{"n_layer": 13, "d_model": 384, "n_head": 6, "n_kv_head": 2, "head_dim": 64, "d_mlp": 1152, "vocab_size": 2048, "activation": "tanh_gelu", "norm": "layernorm", "norm_place": "pre", "norm_eps": 1e-05, "positions": "learned", "qk_norm": false, "attn_scale": 0.125, "bias": "all", "tie_embeddings": true, "parallel_block": false, "extras": ["capped logits"], "init": "normal", "init_std_qkv": 0.022, "init_std_o": 0.00432, "init_std_up": 0.022, "init_std_down": 0.00432, "optimizer": "adam_variant", "lr": 0.000636, "beta1": 0.9, "beta2": 0.98, "weight_decay": 0.19, "lr_head": 0.00738, "grad_clip": 1.0, "warmup_steps": 486, "schedule": "wsd", "decay_fraction": 1.0, "decay_shape": "square", "final_lr_fraction": 0.0, "batch_tokens": 32768, "seq_len": 2048, "doc_mask": true, "train_tokens": 272000000, "steps": 8301, "dataset": "wikipedia_en"}
MLP neurons of a small language model. Each row is named by its layer, matrix (up: input weights) and neuron, and shows model dimensions 0-191. Each number is 500 + 50 x the weight over its row's rms, rounded and kept within 0 to 999. Numbers have three digits each.
After each neuron's rows, "fires on" lists the tokens most often at its 100 highest values on Wikipedia text that the model never trained on; "fires after" lists the tokens most often just before its 100 highest values on Wikipedia text that the model never trained on. A number after a token or word is its count.

L8.up123:510478583491544463507499501480529390455552521475414518474463481461489481479486380473521429485537476513450478493549425527506528522550551495469481588518465449419509531545448537541541542507482587482488451443506500457444458472467512546512473464577426565491575482356472553498478496593489519541540584524435522459504493471439488561514542599553484482515486583514554507541503567504514537502494527491514422459341533535418441399540563403474487585493478480532484529418469441477457449502515545485520437546470495530505470552400479472495502441404497487460515508632549419544549556490536391569
fires on: " re" 19, " States" 17, " Re" 7, "en" 6, "p" 5
fires after: " United" 23, " the" 18, " U" 7, " c" 7, "c" 7, " Cor" 4

L3.up7:488514508436523587500470524450452443558430579545517470517454462495527429498478463518475525459505505478524476432424557591452423493568474451495463534478523505555479502454411454479529504425510475532557530496519569509460461525531588539501608502481514494530574455491438511529537439537553536525549505468462490521489528505526447438697449580509530454490491542542445523489432484514554461583497406455486499460484439541422524334487487464481489471505577544534511569551510470506584452473485497410460517501577513662560410451548565480515497447509473487479371484520551469504582469470558475410
fires on: "H" 31, "C" 17, "W" 15, "\n" 9, "D" 8
fires after: "\n" 77, "==" 8

L3.up789:447435502520476560504475538496541475582473501415519534419548485467488481471535546522557516538510522467428474413468544393432531396463435513585379528494456477548427519496523547521565550461489478482508541489449497554540463527533513478487456496414509529573509478544476430526467477564533524555411460571455401559481369456565425477492494578507464505476505525500523413484581525532551505452472499594482456514513567465527417538532441450411578452464505432508579493476482429550499532503438508516557636544492444440551414600414562528566573474402598531551432538485468502475504569452529477492
fires on: " " 32, "\n" 10, ")" 7, "1" 7, "ft" 6, ";" 5
fires after: " " 45, " 0" 5

L8.up375:436505510402451452407466527511521429560478542477507482411481553575629431474603461440542485561575508541491480617462534546541454417461541504478484544478542593516546505519509466565507487505555452510494522488483597488465534475512557582554523557497485596533591523468510455529482458438530446442499558504484569546414464502480478546607472523528526561466562669448353528429466429383586456525457559467467468480384545467513441498424472604487504496459533563476437461560497463549550520521550478339499458538606500458468537484497548461493516387511494501512417534586480487526491443520529535620
fires on: " " 32, "'" 12, "W" 6, " ex" 5, " Com" 5, " Ex" 4
fires after: " an" 17, " " 16, " the" 15, " a" 7, " \"" 6, " The" 5

L5.up157:491432555519506493465533499483588503550520581506548489475581432579468400512506496427492379552433614386524461480462441510488485499568501489469506521519480486456488547491522492518472549504498489537570508481424468385445488419521503565442549563438522512427486516483423580457493490582431503481539453534464495484482522473529455487479574508572466625527489434443459494487482523559540452491444502477539472557505580456488502557518435512521561570402493538500527458517501524496428547476412457553590544447573530504481522552530506590489493546371452484514498501582444593540491502512536466635
fires on: " for" 34, " 0" 11, "---|---|---|---|" 8, " that" 8, " —" 6, " |" 6
fires after: " |" 35, "ed" 9, "---|---|---|---|" 7, " " 4

L3.up62:528413488469482452495449505433570450508490484512521472490453561477469498461461470526592517559467397490494491389459490559382467469531535386530426499533497556462499512459453548518437464428478550452441554550462520427430531528532518583456627563539484503518551490494451524435532399437484499487587570568380526441440445510500422504628484566634505515545610501534489445552513520566530505435345484528494500535497465438503541480507497400468576493416518501507454481542491535538584518508579486374446555553536533520499423502431602457531478448418493569469471454506557485544519489497531545517
fires on: "-" 70, " " 11, "/" 4
fires after: "\n" 46, " |" 11, "|" 9, "-" 7, " " 4

L4.up196:562499497605559475471515430431516524505521497573516540463554509447466418448460515448423391643459534497487516444441513415444493506548506463620547437666584456492478544516526512453514490530529495505515495559385558426606490466517513530427478527387489431528490533521597529463457523446550489431513539577478354508453513542512475562507510476486454468541548402497488474442503501562509523380582467549539573462560548450524510578496470383495465539480396553525485577475566521472515461499503490537546527484505515520508483554484610438502559525437515467562483454407429556552487531489488520530
fires on: " of" 63, "===" 11, " from" 9, " |" 6, " were" 4
fires after: "s" 24, "%" 17, " years" 5, "," 5, " were" 4

L3.up705:527369490417457515474487464483543463580520552454556450373454471472504403410534559481520383551539515440473457455523498516457532459449428480537456501624500513520428530469449495481587536451480498513513469522494519568508537524528538540551502465419487495518552471535546529570512442474413503392501471525420384473546399520525501544507542503432501518549481520441443554522476468509548605463464522516487408534484543498567484503588548463509546458519423486507486602588504580545522543539544579529492587527577510593578460492492608431445597490486553536413430422470467540614487518497593506487
fires on: " (" 22, " |" 18, " " 17, "/" 6, "[" 6
fires after: " " 37, "/" 8, "^{2}" 6, " /" 6, " m" 5

L5.up1096:505470529474433482455502442525526445523505560471494506331442444549532446514502486524496454679435510508440420445529477509527469640558511449444509458547465529522527520552411512589511480496589587486358535569448511482444434419585525549440491476453514537493434557535627511485479516478567464410589532571515424543609506562542511464545507507557451559523509513397488531511437568592485465539489446561557469508553537532463383617485423443524498495442505544523528474519465579450482530436550573477509494497516543462489502542528547555491440564522543519446420546494444511412499548519577474574
fires on: " |" 52, "\n" 29, " 0" 17
fires after: " |" 46, " " 16, " 0" 11, "•" 8

L5.up358:418467444526463554578496389496483451541450580478502461434497463501512418548535476519513517533463462535510419435439546453454517487505461383509467428452490414509486467504414456475460475457500486497409577567499480624414518494530517565464640471536405601465489468456419418438536512464455504487563506491467539566468415525544498399527537487429569491563544519473583502479573495542497491433484516446511442591577582558438443516539482498441545563541546483620623468458525441474511570552468431414514522503503549525529509532459428432477507477485508516406433474559563514581467546527553511530
fires on: " The" 17, " European" 10, " French" 9, " Best" 9, " two" 7, "00" 6
fires after: " the" 22, " |" 17, "," 8, "-" 8, " 2" 5

L4.up1138:528428535449486454545511461534504499554581435431528535383484520435524420512550486490621460615550537490504483492510334467442433492446516481500437504607406481578473491486527443500547499508498580502479487514431495535492512563578479527495567519513477511530526519500530475551527437452505391375573523490410453489529467524515401485441466508476461506526465559436440491524519468524609483499490480489462472545510637467528433536575557553453566581494531504570574513486467509495562523568490616518515617502512537510477451582536553444479531505521513597510494545545401538562553485538552524488
fires on: " " 30, " 3" 10, "/" 9, ":" 9, " 6" 6, " |" 5
fires after: " |" 52, " " 7, "/" 5, "01" 5

L4.up197:546544434404480506421449551502548529563537552480512524380491415467474391594507501497520393562409503438429407471499450451465492513600449457492515463479500559494554519513486570590543456505569578512413584537451492404472496451519498568483549510449473531494525458508550458515528492499503511463563451573484450471581533551547527501519479476492404592595456479408494481476424501568533490538448395512560460455571488522536423451460424554468540521544481504507558444492523533546478563537440578526531472507513514440487473551516551543501503531442481464443351530545477523572517541498585478569
fires on: " |" 69, " 0" 8, " 7" 4
fires after: " |" 26, " 0" 8, " 3" 7, " " 7, " 7" 5, " 2" 5

L5.up69:385415492395483438499460558451473506430402533400506537452529459538519445510489454537500422576379393561486435495510510475464517445447529487518563527438592506494599508487486551542444577529454532502545515532494514390395490482597537628455518466491422626554497486529388522380532492480511454490553567538482496571442469563458517469440505550522456580531642465543477444463548514483525593525490475600432422524492449511405471610474459568503604482511448569478490487567523540435501551471496483514459510538552506528446497544576547440533487523516542464532421519461629471500458561521580521495
fires on: " C" 28, " D" 15, " G" 14, " P" 13, " Con" 10, " E" 7
fires after: " |" 66, "|" 11, ";" 7, "," 5, " De" 4

L5.up315:540488546375469470545577471506550539523587455499450560531476477440470627469478427543537457499520502534493567460472412501512545359416482511411583468505442482517456586495517566585497431451511570504490410515485559485457451463521590496435509488489464514477530548522585419496474523439536471467577426471507468539516541480483487456486535477523496573538501513593448623494530548433478532570439515462462416435509405490586454537517457608524517461645444433553543558425462534468480468523501488520578566530537496559465511511476438472468554548446485571510507449525568466536473472464578445499
fires on: "ing" 23, "ne" 22, "al" 17, "es" 8, "ting" 5, "pe" 5
fires after: " " 60, " w" 8, " S" 5, " T" 4, "ra" 4

L10.up557:487496404488557507512431399518484463495440523553578487438553414497507455476432474476530552436552479514478462472476527435514485553509530481498463458508485406474494514443444521514442390524405466422395413587562521441531543482502469440427538497526362436520550566569506552490419482576426386580408457551395422548510517497468500497462578544546503393519456538486495491504567404489537527516555428468471394456500465544520565483475480545536574480601473475530488541585526594535524490602525470518483551536516510469436478566449499511551535491523407530552490413514367478376402546509549496475
fires on: "re" 18, "and" 13, "ad" 13, "com" 6, "id" 5, "r" 4
fires after: " C" 28, "c" 14, " V" 7, " c" 6, "B" 4

L3.up985:468429488477477533480486490390531455594422535395439550604472467425495441551518500492504534568487586495496460513497485505463464442463533469503543433552507484522470542446558543455527576505498465474524468459501583450577469497536556555473534455395554563499493566509575450491440534512549409495514491468466439513503477495544515458563518526471517440443586513553490436468546618626508617423470441514590438459473517530456471533530468533443474432509493433568548634461487468490503562460630500508565584493588525566626528456553591498431532436410527527502446513463509468480480471425492505525
fires on: ":" 30, " The" 26, "=" 10, "\n" 9, "The" 6, " A" 4
fires after: "\n" 23, "." 22, "-" 7, "P" 5, ":" 4

L3.up204:501349467545552518529563603541556510478469580449510510454362475425542585468451476563502466468438416423538493495555544485516492498540508386469382511541447372470503507532442459502469461552543527552540415502535423492490535511456426558437569448528534504446522463484496488503409522541595531496492453524508425466471466499502523452588562545534512461559491543487521472513498405514463599564441492475444422505505475429565493545483535511506462478474459469501530452500532511568504572538425422462546473481588502574538515427544529492497466534550536545585432553488576502527489459499530563595
fires on: "A" 28, "S" 12, "T" 9, "H" 5, "E" 5
fires after: "\n" 57, "|" 9, "===" 7

L8.up567:495472419422479523520508474455484440444516516517469498515486486488574456514448508409449541462536527552436562520629410453507500503492368402561520503367429490518548529509486478533504476578495538462480484555508411471431507495465494547454561435481474455430567497441428513487416504501480449601491466487505464466434554533499443538573467434485457412482463470599444548515447525367469446423544542449516581487508486465533488560400513425488438515529530463545462520512481457525508526520516590558467481567519464485566452466536517384461472407510510479557549484496518528592576583497544441485
fires on: "s" 46, "h" 16, "er" 11, "or" 6
fires after: "old" 18, "house" 16, " young" 7, " brother" 5, "ke" 5

L5.up155:490410434438467514500499527581514439583525598496523453445477535498525442492534483467493397576480503425580462549492410494381520565536434395461447574533441499496523407494449536534587481514404491536425541542524497506411443483537445622440512487471511526496482470456447485474391477452491543459512492572438493541515457512399409453482602507507529501576458520481506524512533467521545434519475476549465456497484487584593395608402567535525577527510505569537442560527407585461531544511494518509411539483498543493618508591528484411524457455408448563426477506423514486447468486518560474576
fires on: " the" 65, " a" 6, " not" 4
fires after: " is" 29, " was" 20, " became" 8, " also" 7, " as" 6, " are" 6

L8.up701:538498422396472509478650460494516462486567564449508571522541482509497519526543467458529470568540555448438465514592531554505470588587529530375438512594453527506634507440400482521519454611444540509435358456425469381404511563551586469463549541479526612513506493443468544503449477548541513488428519545516507556503497494416454472536446533452495576452453551523489504421493512446573560520503438596555459538492501552416551451419536487483499498557488505528458572510444516458475547494543566511470476479626533452506473513479484563465414491435547548538493442474503430541470427540540514532
fires on: "\"" 42, "t" 17, "ate" 8, "m" 7, " b" 6, " dis" 4
fires after: "." 31, "\n" 10, "S" 8, " D" 8, " C" 4

L3.up647:507448455443601576462612566553519462542427538479473451449441498468618486482423478551474492490531328465552467406509519517401478476605501485451461558603480554535497455478432496516453527429439536499500413513493539527490508557486527507508520461511468489397586441467494535546476483416510588503539425555411423503383450480448445531579532548533530428598529523480434482526528457470569583521496480533536488507532489442459532551589466500527544481483475551470492531454452458536560506430515472455472571516478520535490422536455640449566558537434566459471467549499521547527554487432540491448
fires on: "==" 19, " Po" 13, "E" 8, " is" 5, "H" 5
fires after: "\n" 36, "-" 7, "|" 5, "•" 5, "," 4

L4.up373:578439540468551558508601555615499476516500561563470478468433513405523495514408525481480492454540399562468524492523584489483504433559583444435414537482515530518547499453431506558559571446539458464548509448504510537527483519526513498531553457474450509549632466451523536475409469494533552403501508486495454553421454452510460485554490617575422380494506518492485546555461477498495468428490464505444511480593513401544454434533561481481535427449544415507521493553488483479554551512543634504509553563507463577604446467568534413514545478533573561490427468475567449509550524492569489425
fires on: "O" 14, "A" 12, "Ch" 9, "B" 7, "H" 5, "\"" 5
fires after: "\n" 68, " (" 4

L4.up858:558410461476455599466560543529439439507483587457460443569552519418499461465411434485514536518458449485440516454427536509501464447542462481450443520512554469528505454417432422529504518478436521513479466542554470620550521449496522553476548407406482504558562515436547509452492391479596506511483510620470511549427394467468492427635506622556539459450551450478466483469547557440505571562494512545441474442555426437481402444536604476463539456519504461499548531517437439502503531457443382418468562495489498563541504494454555458535576504472509569569519508577579454595508550425512473494
fires on: "A" 57, "T" 9, "E" 7, "C" 6, "D" 4, "B" 4
fires after: "\n" 66, "==" 20

L4.up360:485458493467516602516491526478573427540455532535498526457373481497540553451466480561542581443483457505435404414557474529511564531384533430581403545570520537502497473421467475518533522471484515477408396537425571576436585545480475555440526490537381498449511549457463483487566443478526498452420465554531571565461526604468473571557552519491540384511567549490553564437471497492530622455497593489528441521524513494393549447527602431477438480558508434490430593575528506471489481490509504463392527586503517611485479465562578467468557502476509561463470492459483495554525504515541523496
fires on: "|" 50, "See" 8, " |" 7, "1" 6, " Time" 5, " " 5
fires after: "\n" 69, " " 7, "==" 6, "-" 5

L3.up619:506453453417503459522503560535442517522496547523506575488501446459436366621496423414480409513425465463483436363468449505382557516458538510471495513486594474455517494549511536477579468499512495511460603519397472434494545500544522566463466529515518499551505460456503455519479475494405400438517474501466380516648483470494501515485495551521466580561458508360490441519522413551561565413410429578479540491505556438554475562520400485481574543522547549618519428570486571554576489586455457537537516490531590493592498564585540510532566551550613502469456557545501542496472540510585464579
fires on: " |" 53
fires after: " |" 19, " 0" 17, " G" 8, " 1" 7

L10.up1085:432498479390517629440501513505434507423489532508463476470481430565494498569447517512487512518496405543522503404433590464488528516502542497534528552559439443532547519534470444521484473416475480444563519583542471414488530465564530479492477468552444571427539508393386466496483479476458465530603444484508471507420493525422539454555514516470540406474484449389423470516511497417524494510545526476444486520544508555428439505498420458500531476461608500536494444554560453445462559465509496542483512515553505500593541555547466505515508522558572468519523574513518566426642517479482543485
fires on: " G" 21, " E" 13, " F" 8, "\n" 6, "U" 6, "E" 5
fires after: "-" 24, " |" 18, " A" 6, ";" 4, "|" 4

L3.up714:541488542443580401508492474583531356610442512443466482601447566517600451443530504571555500611472454531531490466509565530423564552507478455448450535473531437549450496443486518493554442483489534504506520529532511559537520479505570527504491501527415453520537489471534435515475488478533508510514595499467488477498506557494514462643500511585535442489529576398571393499557544547516404439518536478520422530490423560536453398503527433509493444430526454536536538374485543494487474467550461418380507499559468505564514432468565467498491395458450542493499537455464505390526523424486527491
fires on: " the" 42, "The" 35, "\n" 12, " this" 5
fires after: "\n" 40, " of" 12, "==" 4

L8.up280:454501383521489516513554573535523448434425491462533541469424552478539541526425510520475509511494488532418420514500500524573544471472488523434456411424462393572579516451492536493409484488497569451499506487569529573489475482544570499453523503517532456380584503390624555400469493468500489462550523558511539568480513500523516530528447536486593473422532412508414463551397469426486536521535497480465471545551439467486521482514549495519424550566526459515495619512450377508551576560513551449441561613475539497438462409497561489467438529429546500567493478513569452609489549494484557513
fires on: "g" 23, " " 22, "s" 10, "n" 5, " S" 4, "al" 4
fires after: " Le" 19, "\n" 14, "li" 12, "==" 10, "-" 5

L8.up199:497485560428429557424478497478546419508531554610441546369457515575556449530492551423481471461558509523519538486511457536422564536489536529427532565479451455343562524537497425586504482516408496521505567470496473359488545488487570478502460528465558513568482437436460539488478501554475501481515518520457553529482449427471445512523559533517394508525480562488486507510466442467507528461441622542502513550449438525514501536512439564480603447483511507467501382537461466582494497503510527542461556454510471516449468578425413567437516482461479504563574464495536601470543505586482485601
fires on: "d" 19, "re" 17, "-" 11, "on" 7
fires after: " mi" 12, "d" 11, "c" 9, "p" 7, " a" 6, " A" 6

L4.up345:538509483518479438535517420487430509522446554578511525514542430504383447603480478515434486496526551477477395467434581431531543505513450480490463485502492445512663525493433570533492556538480548539312422448552527428577479372513583508466510527509500508522508622451516542500546479533575479471523555488470512539515598491513482493566474503473498491506540474520503581455434537522492546466534477466562511443467464650460518473523480454468403475540519499556480490525556495465507565559463525490318500542489421513562490489441497479500468531485476511449468476456535515515552568523568397458
fires on: "\"" 31, " which" 26, " it" 18, "." 8, " It" 7
fires after: "," 29, "." 21, " but" 4, "\n" 4

L4.up890:410488545616409520520574489461545433479470520365464495481480545483457524504502470530509491618455619625435403488539567528554467500474502453479448483483510486514479523479415482628540549528552489473556606418558436584537481475538514515504491550421455525502489469549488429528551449532609544551519482524502487515432482583504529444531467549528461431528521493524479525449501579524500548521467459468429445455479465461446469554497403496491470516452458488570545518557448470455519502441459459447501499494507579596436483511518545436408423485515477487473474522499569502467579517454568437567
fires on: " A" 71, " a" 25
fires after: "." 32, " in" 12, " |" 9, "-" 7, "|" 5, " In" 4

L8.up659:494449536425508499468423561478464430465507458426540540496483538545531513588470532490522442547500431496521444496408533583550481465544515392438472556531500498533487448437443532503515529428453468512465432525464485388538518458533580593402493529480539483508549508483518449518439496475571450526560525458423501545463526538467470555529495618429511578464454462440485474514505492469528495449519542516497403534503589537447436387519521460551529563504506386440525519555485470578559516611542436457431561493585514487585517522509587504460492406455459507531507480502501417582473449541534550544
fires on: "\n" 96, "\"" 4
fires after: "\n" 57, "==" 38

L10.up493:530509512445492540429476506460467414438485511478446527538541563494523493431465454481510444409546431497470570479426427498476602505431455495497540488550514433521466561543506473450434549452564516476492507435530471498492524538422459476436406502477615489469556542514449514387458549469502376508528450498438413581494614585483473509575554496590495521448540581623481419524538453455515557536484449507500482479487528516497536544465439525512504538469563507443500509496469573380504574547454412487535428549502540522551585515483499473504575505381526473527484418544529577526555506461568481539
fires on: "e" 45, "d" 15, "al" 8, " " 6, "s" 4
fires after: " " 32, " G" 9, "ation" 6, " Time" 5, "G" 4

L8.up625:535431513554517441560447489559493476651481581436546544418453590476519426492580436367585497477479539480484519565544487494464575436462516428409416558518419563430496508472505512522498483422541533493454477465525499463496494557518583574506523501498509467512533462396431552517507541505468558450482513475483513515479530485514474507518518553491524494596593485577446619487520469521515486406509446528488575471460542591542552569438444572433463524447482599512493516551493549523476598597457404486578558522521506603463538516492480510559474452501497547449413514486521473452562519518575427553
fires on: "S" 36, "W" 27, " ex" 12, "s" 7, " h" 4, " W" 4
fires after: " \"" 27, "\n" 19, "==" 11, " " 8, " was" 5

L8.up743:498491589520497581454544611540589474535569446342419527436514524489484531588474472515488429494497487529487532441489435535552520503538524532483525523511496524457601516553489439563522466517445600467521533578478504438517514468526471477420490497497488483547481414546444447581413480534393503483439535518517450465483443534468429517502440507484383536510461662492474502488479358449530468504511509476499488486499504451521406550452450422630470464475557446538507487548476461476483571477514530535546563478553454473456443496460464392432513434471572437517504483555540463559555482585474434445
fires on: "s" 46, "d" 16, "-" 6
fires after: " mi" 19, "-" 17, "b" 14, " out" 7, "p" 5

L4.up838:581514591414493549458442470518626417550571503468522464518540544499538483489518527449575551501562532438477535480474461494480474418516445510462364505528494473484499417484482513574536460482474521489562555464488511557557528522525515604444508499354457495560473489503522525473542393479487467421488495549464504512476462569499463532503484508471481579531529546516464488517518505489567448465465537484467437478502501521604410479554593490534481425505530494530463659531410458448483495578551513501464587477525518522503462470543587476440564446478500601595508440434466492561492502447543470526
fires on: "-" 53, " " 36, "/" 5
fires after: " " 59, "/" 7, "\n" 6

L8.up529:467378469432490505465585469556494527552495518428521417522397508549551544452465445547435552450557413486489457467558438543576546495462540523420460534498436487493531506441446451501476501436539499538437429528543489512533527522547496549412569469511501565467493519509429538477439441443586492640481497561510480560464444540478494519585500531537573552553475556478434492477531516456549519518483451543516389546469522534473436488447492535426447447518459504510525458500461532562555697525507451457531489599519480561434508593424450569534533411498546529494450505482601459504520463486513494508
fires on: " " 38, "\n" 10, "n" 7, "th" 6, "f" 6, "ti" 5
fires after: " an" 48, " An" 23, "\n" 10, " dis" 7

L4.up544:342452494437442536510487485529459493590527573412530531505406502450528480506537486502517520535573521494513349543528481464472480634520537389446463493447493500482517459475499496563513505464487491519414487547552496541537525485525536578463545463468433640420477480514497486557438503437566609447449529470531541373471465613541509508523419465451526476518553482411510408428421560546549486480511461463564490593515441550577498492534485457553412431494484421469477509479516498489426539493600571476423492586574488558647496540587492473538495412521604576484457587491544507480498501513514550526
fires on: "\n" 42, "," 14, " The" 11, " was" 5
fires after: "\n" 42, "," 7, " and" 7, "-" 6, "|" 6, " the" 4

L8.up960:442488558456597551449505545436552504506477500553564438474495517491479395437404502481571431649467515454484512496486462503444479458523588438536535501519567542507572583516369421513489591514444496440518494487489572398573471499520542483463523465542495505506536604464463547547523419549570478557528472483446397546456507530469436441503536539398494561580575387505491463469528447476540554384499372550453513470454565448461385463471533434467563485417580494488564509484527511530539444454470488548545493467556586444467483513519551498474559533424568413555422504595459567542557534521511550459
fires on: "E" 17, "″" 11, "°" 11, " " 10, " from" 10, "′" 10
fires after: "°" 20, "N" 11, "″" 7, "%" 6, " were" 5, " years" 4

L10.up471:512516544447472503475471562531540436551527547511500532469483488597562560460498500425464531507431543511454458415477559574636410473485501496398543460436478479410484525500504407628586474405477502520543532433644461463531545492452575488491443496438460484591470448475524496464569503509494496440530538524438479549426566468515449466516475558428483449497533516467484479547528541475544553485530555510555513429498448523487489403506637462478434478488437474559559527542438434513464482470560592468395474559514492552421511497477492533393442406503504505455617516477538488416524550474514481489
fires on: " 19" 73, "19" 9, " 18" 5, " (19" 4
fires after: " in" 22, " the" 17, "born" 6, "-" 6, "," 5, "\n" 4

L4.up333:546469563448595493448521477533545565556517539524526462454500444532593445611581448499559384641506458540492476490500478529463555471519532416438612506486612517547551509466365557515562528557493517515388545521539483427518497421530532480390500477518484498545493492473466563599476478537512504439474527505479477590560535578370505428574513581467458462486522385501435511487455517528517385469473454536453576455486447529429365574455578411490572513426523455535486451410491544495457566519506504439556533460473543466472487516475442538493498475525513522516422468484525514472559490469537491497
fires on: "\n" 34, " the" 17, " is" 10, " a" 7, " announced" 4
fires after: " |" 43, " is" 13, " was" 6, ")" 4, "," 4

L3.up50:540421471388486495509505524524431557573489551382500616400463416466490390576513500503491479578461511478481432455445442482394499475487527426485519515372551437501515540581479528542521422526533521542480534499528541479494565493525665599448539470523443489554510448503536472501510461532448541505548477537475441415470483512392450517475494513566373552554505505389423461460505463509556455507488494572453437533475518479489482580580412527489505558469492507535468456576498506506457508591472506520525511535559529448597484547595610515504492473486489482431421586519534511531469526543625464556
fires on: " |" 43, "\n" 9, ";" 8, " −" 6, " G" 6, " 0" 6
fires after: " |" 44, " 0" 10, " 1" 9, " 3" 6, " 6" 4, ";" 4

L8.up151:529384546404517496517556443566467494510562461449507565481444430540520523471562540512513482581572490542517446483467529468525461455562545495441474520527536540547520499517372520550478491410566555474521469515583442447547564519549548452500512368449475606414509542524507435479566466378586522456489571472497552525472478507485455616521460541405478522457522523416503429498493554441474502604508534496518432533456491481483509525540574557448495425446510423466510544510414513419517530496554560493525489515555529559542440552464582441460537357441496492476514496435462480537498491500555502555
fires on: "/" 19, " mo" 17, "o" 8, " Je" 7, " Mo" 6
fires after: "M" 12, "," 12, " (" 10, "/" 9, " and" 7

L10.up127:513512531456447556461445524484551453572593459593451544505437595454526474492418448478492411493530488498492565521499471499461540478475442517389614522507570481493516537433443480443486487595464530471476490559439484491546568509500543482478383428563618575495531590476478410493416494490465427508541478565417403541542483547515540494573484496496569488479524499577488490460512564490492492430531529503468489396492423561515455512478465468528624474522493499586441493516535480491594565515546480501524437551549430484542503556474500542519511523499530514559468532498446516573562487585482453463
fires on: "s" 78, "\n" 10
fires after: " " 80, ")" 10

L8.up550:472514474466531468511455469593522377441482419490557506461488430494481456496490498396521494508541475539463491518440500498625429486494476399479639525419401553549543508484483526518557482488447562461440537597476471455576567572481588503453512382537400500535468466482505444559460521548473525563430531546520565461405483508463451424480549453378482484500452484457564446534484552478501447457618531502562515445500496651481394510520496534545467433511461458496433612534458536534529506453584529509493480526541454499484477589544535450550425459452510491561474485486536511497551561472505592429
fires on: "or" 17, "h" 13, "ir" 9, "r" 9, "u" 7, "s" 6
fires after: " st" 26, "house" 13, "old" 9, "th" 6

L4.up613:458490470454575517432461553477514533609499599361515550363494497409463396568466476520470436643459502547512342447479427508482459491581505394476555470418481497540520603564510535562517529502527507503496599481546532381529510450533553585557564446535447500512541460513468486508529487561527511558562409531433499492514496547434487484494528539515417570583432402524491480503441444523573476516566478608517421466411495440462440554488410561402608489443504578527457369493542477479451534495512542506547552496556528458460479460511558557563528519486475431504464511502569520507562506495506499519
fires on: "\n" 62, " |" 10, " " 9, " +" 8, " −" 5
fires after: " |" 87

L5.up103:489477466494458496417488534545554436505451466406489559451490516466464523519548488494518457532455562407449411372509453555534537484564430418462439504492500470494519542504484562527547484466464524453440489530498555478509464605515502513550550478518473480464543499504442443544462489572534567553475527589479513466496383543467453407502560606529455502610540552475576491503455431523590502483426447591518377420554491467477555391512438480451532511509459459495455481501511469518546500497469523446505638515523475544447441458428503522477510508474548482515419483592505348537529539495572450559
fires on: ")" 42, "91" 7, "," 7, "90" 5, "92" 4
fires after: " 19" 30, " in" 9, " 18" 7, " mi" 4, "90" 4

L4.up341:496419403490559540436580549438530532547526603485451591367472441386512436598505500503451427613423463462508404453517481493473464435629540483478532534482532463474512560526431502559598465501560571490526542491475480491493495523519549509502455394454407485473469520438552538494508486576521489465508394554453388493550466558407494423519515513457443526554484421485452493505503408526543550481578481561487416525534515461561481540575440538541526556520494548581573454593551453462516592544446541536585488525582572526508491528601492545499498571507516415518458506509603538499560574531591507566
fires on: " |" 42, ";" 20, " were" 13, " from" 8, " −" 4
fires after: " 0" 25, "%" 21, " 1" 13, " |" 6, " were" 5, " 2" 5

L8.up836:513449403454499500424483517519564492473488561483473443432459435470553427504502483508474539505575460506481471510522490434526514499462473480448489521527442521543544551510429478549509469535487492387541589561497510482508495453507423511568527458545506446493496523516500414548374453556448497540560494562472499499566427477498489489567518493443456557485557518506497501473448373528502440501538493504535463593469577498489356567486424599484505456521423556607471409460510422529560641540530508499476548565560502488560448434517439497558490461475518474492450557500508543486457535576503496518
fires on: "\n" 37, "." 16, " 0" 13, " −" 5, " 1" 5, " +" 4
fires after: " |" 82, " 0" 5, " " 4

L8.up387:435444471418455488589514557508461540557497538512494560540509465520449521559460451448430419545487530526477487457465497497456511484472526458519514478523453477551574521478547557504500524502493579527527461571429461518575511515549451541557507523433349512503470509364444468527460489500456431475369498534500518475414506512394422462591489470461545480507485371493475429435498551466524572428452416502502559491477496526552444625572447523558520456515451469513489563528430572472527497532601404443510537645566543531561483473543514409485538496489558501482470467476630493515535560427584523582
fires on: "l" 19, "er" 16, "u" 12, "y" 11, "á" 5
fires after: " K" 26, " G" 16, "H" 7, " Ch" 5, " Ho" 5, " D" 5